From a checkpoint of a small transformer trained on Wikipedia.
Architecture: learned positions, biases, tied embeddings, normalized queries and keys.
MLP neurons of a small language model. Each row is named by its layer, matrix (up: input weights) and neuron, and shows model dimensions 464-719. Each number is 128 + 32 x the weight over its row's rms, rounded and kept within 0 to 255. Numbers have three digits each.
Before each neuron's rows, "fires after" lists the tokens most often just before its 100 highest values on Wikipedia text that the model never trained on. A number after a token or word is its count.

fires after: " was" 25, " a" 17, " been" 9, " be" 5, " being" 4, " an" 4
L4.up188:100154128101068165110083065195131156161167121139176119092114156184133140170107115141127124148206169078077146084142107077153138101083165116169173115136163140105149082168109129133106124082110095100127126101138152114153173080122115125153152100157113115129085109144176074101154202140114132119130183079135139147137101112130142131139155171146102118136160152113154149134120119102161185189140182157124117093134081127101086097131113096139127101123125187133172184129091099166168136107122156129146120135163091128188091085138166165102080111100060092175091052182195084173141189114112111120168120112072158178101075116104133162107075080115150096129138087081101100109072086135129119073184181080075188142111091174108154181134143153119150089178089122086081140155096166048094087101090156

fires after: " be" 19, " is" 11, " was" 9, " being" 6, " been" 6
L4.up824:045114117126051073133176124122079101112069168080136121074166160150130100157058140119122145175152149148132122142135172101109081123092188096146157120133123179061163181096204135138150201086131080125089189122110169116143108124117136142084125122168087072077136141122161143136116187174081173136163179104146139157126162140093095149085173130179103156125128160176147164120152128107129140113076193095090135145164094129087101184102173104140126112103131164130040121146137121120150095094154135082176110163139114081099145090177148123120127115110048111113098147137104148138134116105164130125165139118159145138149130129060176161144124113091075162175162118101107091103078120102121190110136218153152102123107114111155109116157120096132158147104076108180094148159157156136024123111134119

fires after: " (" 56, " " 7, "\n" 6, "-" 4, " \"" 4
L4.up2825:130154141114112165196085116143130156128131089118081160120129078083121133148152170127110112116143141105111132140106122123130119120197115134106141132113107193070195098101164171100136109167173149189136211134150089139100156172157071105111130157129146130155083132108125180140144158123147149166126154078131131130190104164135119154128123138117125090143120172077106149152092136151142123186118152112117076174191132072120155113126102127116164085093173109116111109144117087098089128124153123143086140066145158086115142112173144152078113111103087163152102111106100135142191129162137151117119171135132165125167098095148157148128171153103101191109081124121156103155156150140107173103155123079117139144091130112149150127114208120082052138108154125104135155109066170193183162128109059

fires after: " is" 27, " was" 21, " be" 16, " are" 4, " a" 4
L4.up968:115154148123107154151062137105116129156144134086115116098159149173120144102161072134039141133118162064146156124155154110142152089135119145089113034139123142128093173126119112142178124126101057150114142086111134127171075073089184063182054115134097143155112164118177184137138175136165105127127171154168114113068124134147149077107082152130062158145137149139125163069122148127083135130090156161134047124119109138085102161149134109076161111169147145171143164106147108122196127063113128152129115140124154172104085149099105175105136127125179130174144092131127092133078169133142118126132161148125143148133137115126104133078122130078157092107153077097085080106137156092122126096153171168092098117115156119090178160125111070146089084081164111193089108166128099165069080102079089

fires after: " (" 23, "born" 13, " was" 12, " |" 7, ":" 5, " is" 5
L4.up2268:115183134083156101103121133137131123108155107170130116140120111140110100108036136141131081106154163131141216148142108130134137143139125143155146105182125092134129113171106167142122120098162109110158079160128184115176151121107142192141067138110155132102082094118160078146100117140147164137145103107118055132202103147106119143135111130186161122073115128071148161020163186131119077138091080087128129078175071095168138116135129077075142079152050135095182137087091050093152137084128077170126225150125133138134148070124173133136128131115135163140087143067120136114123110110104134121129158141161138144138132123133201116143151185125110131083135098079107119059107170141131123133142102129126087126113146098159114136140115151142166153162104153143120182118166116182146092160110068

fires after: " was" 33, " were" 9, " been" 7, " is" 7, " be" 7
L4.up395:079142134125174117187085079053162111158122112092077156115064119120147122178141119176037098124118159038105170107108119117117123132028114199118105161187132147113111146165144137159141136159108048137103122116097115102107156093142165114193135135131141113147176100150115089092120172174099168171143133159153119174095111095146134126091116158122102068132148098173120148136121149115122137087134134143080098070090087119097122138110108087098148113165139128167087097150125096112146156089187130127116128170145109145129137135173169130149029177072121145128124163131078178146104101140158162128133114180126118153130171086093126139143157096142121142102090105065100096107195166066137134127145174146177145115135189152105109167110098119131154157137133171093155111147102158103161107118107110

fires after: "," 24, " (" 21, ":" 5, " " 5, " \"" 4
L4.up896:085144136110132100185120131088155079075162140105120138135127069118074138070190138153164096109106130147107139163121163145171133082110186092165139150152142166105169130145117145144131169119108141127085102092146174086169132116141096122100132136144149162152044120165167137101067132119113145152188098096110141108180059132149141087110128076061134099148187096113111116122111092104105091070055090089163196119108101130124137174160097170113124107101115122151125148083127089133164075140151137139112149047129092117130132126105122175087141149121121112160101136174126075119170129180110133053162126131151174112094117173162143126089082138093120166139091154121105129126179109183112102114102143091121052124125128080105040136121163091174104135190074069140115088140120139135126091115114143

fires after: "," 55, " 7," 4
L4.up679:169121180151082121172112127210109104115065114101112105116154109090154080103145095164108091089104144145117082126104161137093149115213061146123096094108098110153143113206137177139129088140088056111111084113150094153108122119119179157115129126115117174106135135167120152157087131124149119095158142142097103131168114172179115168138145132140154138086110129147128144135129111166160121068158100116164199109146097093146126184107095072093086147113124116137112162157089143132162138144128083123083145084136162075122140133135138114175136131135172076114136157146179135124133112107192149189109153104132121141173158097162125139144108094190060114154130150173139068119138147094136113146135124172136145127123144107130106198092135099118154100101084096119108112098145129119115106180148105

fires after: " was" 38, " is" 18, " been" 4, " are" 4
L4.up1757:111117191129186158202169138066148126171079156129106113091117150105121125068066106171089086164091182133084076146191176179110157077129178131161143200139121145141140089118161120175175137107118122135176158130127133157157152125184094143139143231137119097126087157053181170124158153098111141157113118123166080074146125081172135096147092126142099109146179145123081158177072147120126110166127153057075104107085071161078103134155124105117109091110129169171124176155144127085190118119129135179121149140181130111134125127088148166125110176187126130135138164123116145118124063154178161119168134077114133086107084091079077136137071070135144144139082155104094119102086169129084153119120125106122101115079124118154130153107163123123180089150121083126137134143132161049148123094172085

fires after: "," 23, " " 16, " (" 10, " to" 8, " |" 4
L4.up294:115153137137134156145129150068071072076112103136127121160091108056094156117105138173140122092106175166165147157095104154060116103103144129146197128071131073080111048057174164079100158132131133099153132106097181109137100073150086134142153129167131074103098141101159149188093138137121123137135102113152130173158118148109081121092123131140124173123131092118141112128079155155166155091165170228171125054137105103156185101163109072088112142152168150096154069102131110097179120116148078112090126083127105122161119099074074124103067093074123191137156133146094144111131102113158147073157162134113186137163133155089151131145174110131130163151083139144184144098130123107102163055105153107103093134082148130088121129116171195163143113109121167177111137120134088179100179105155140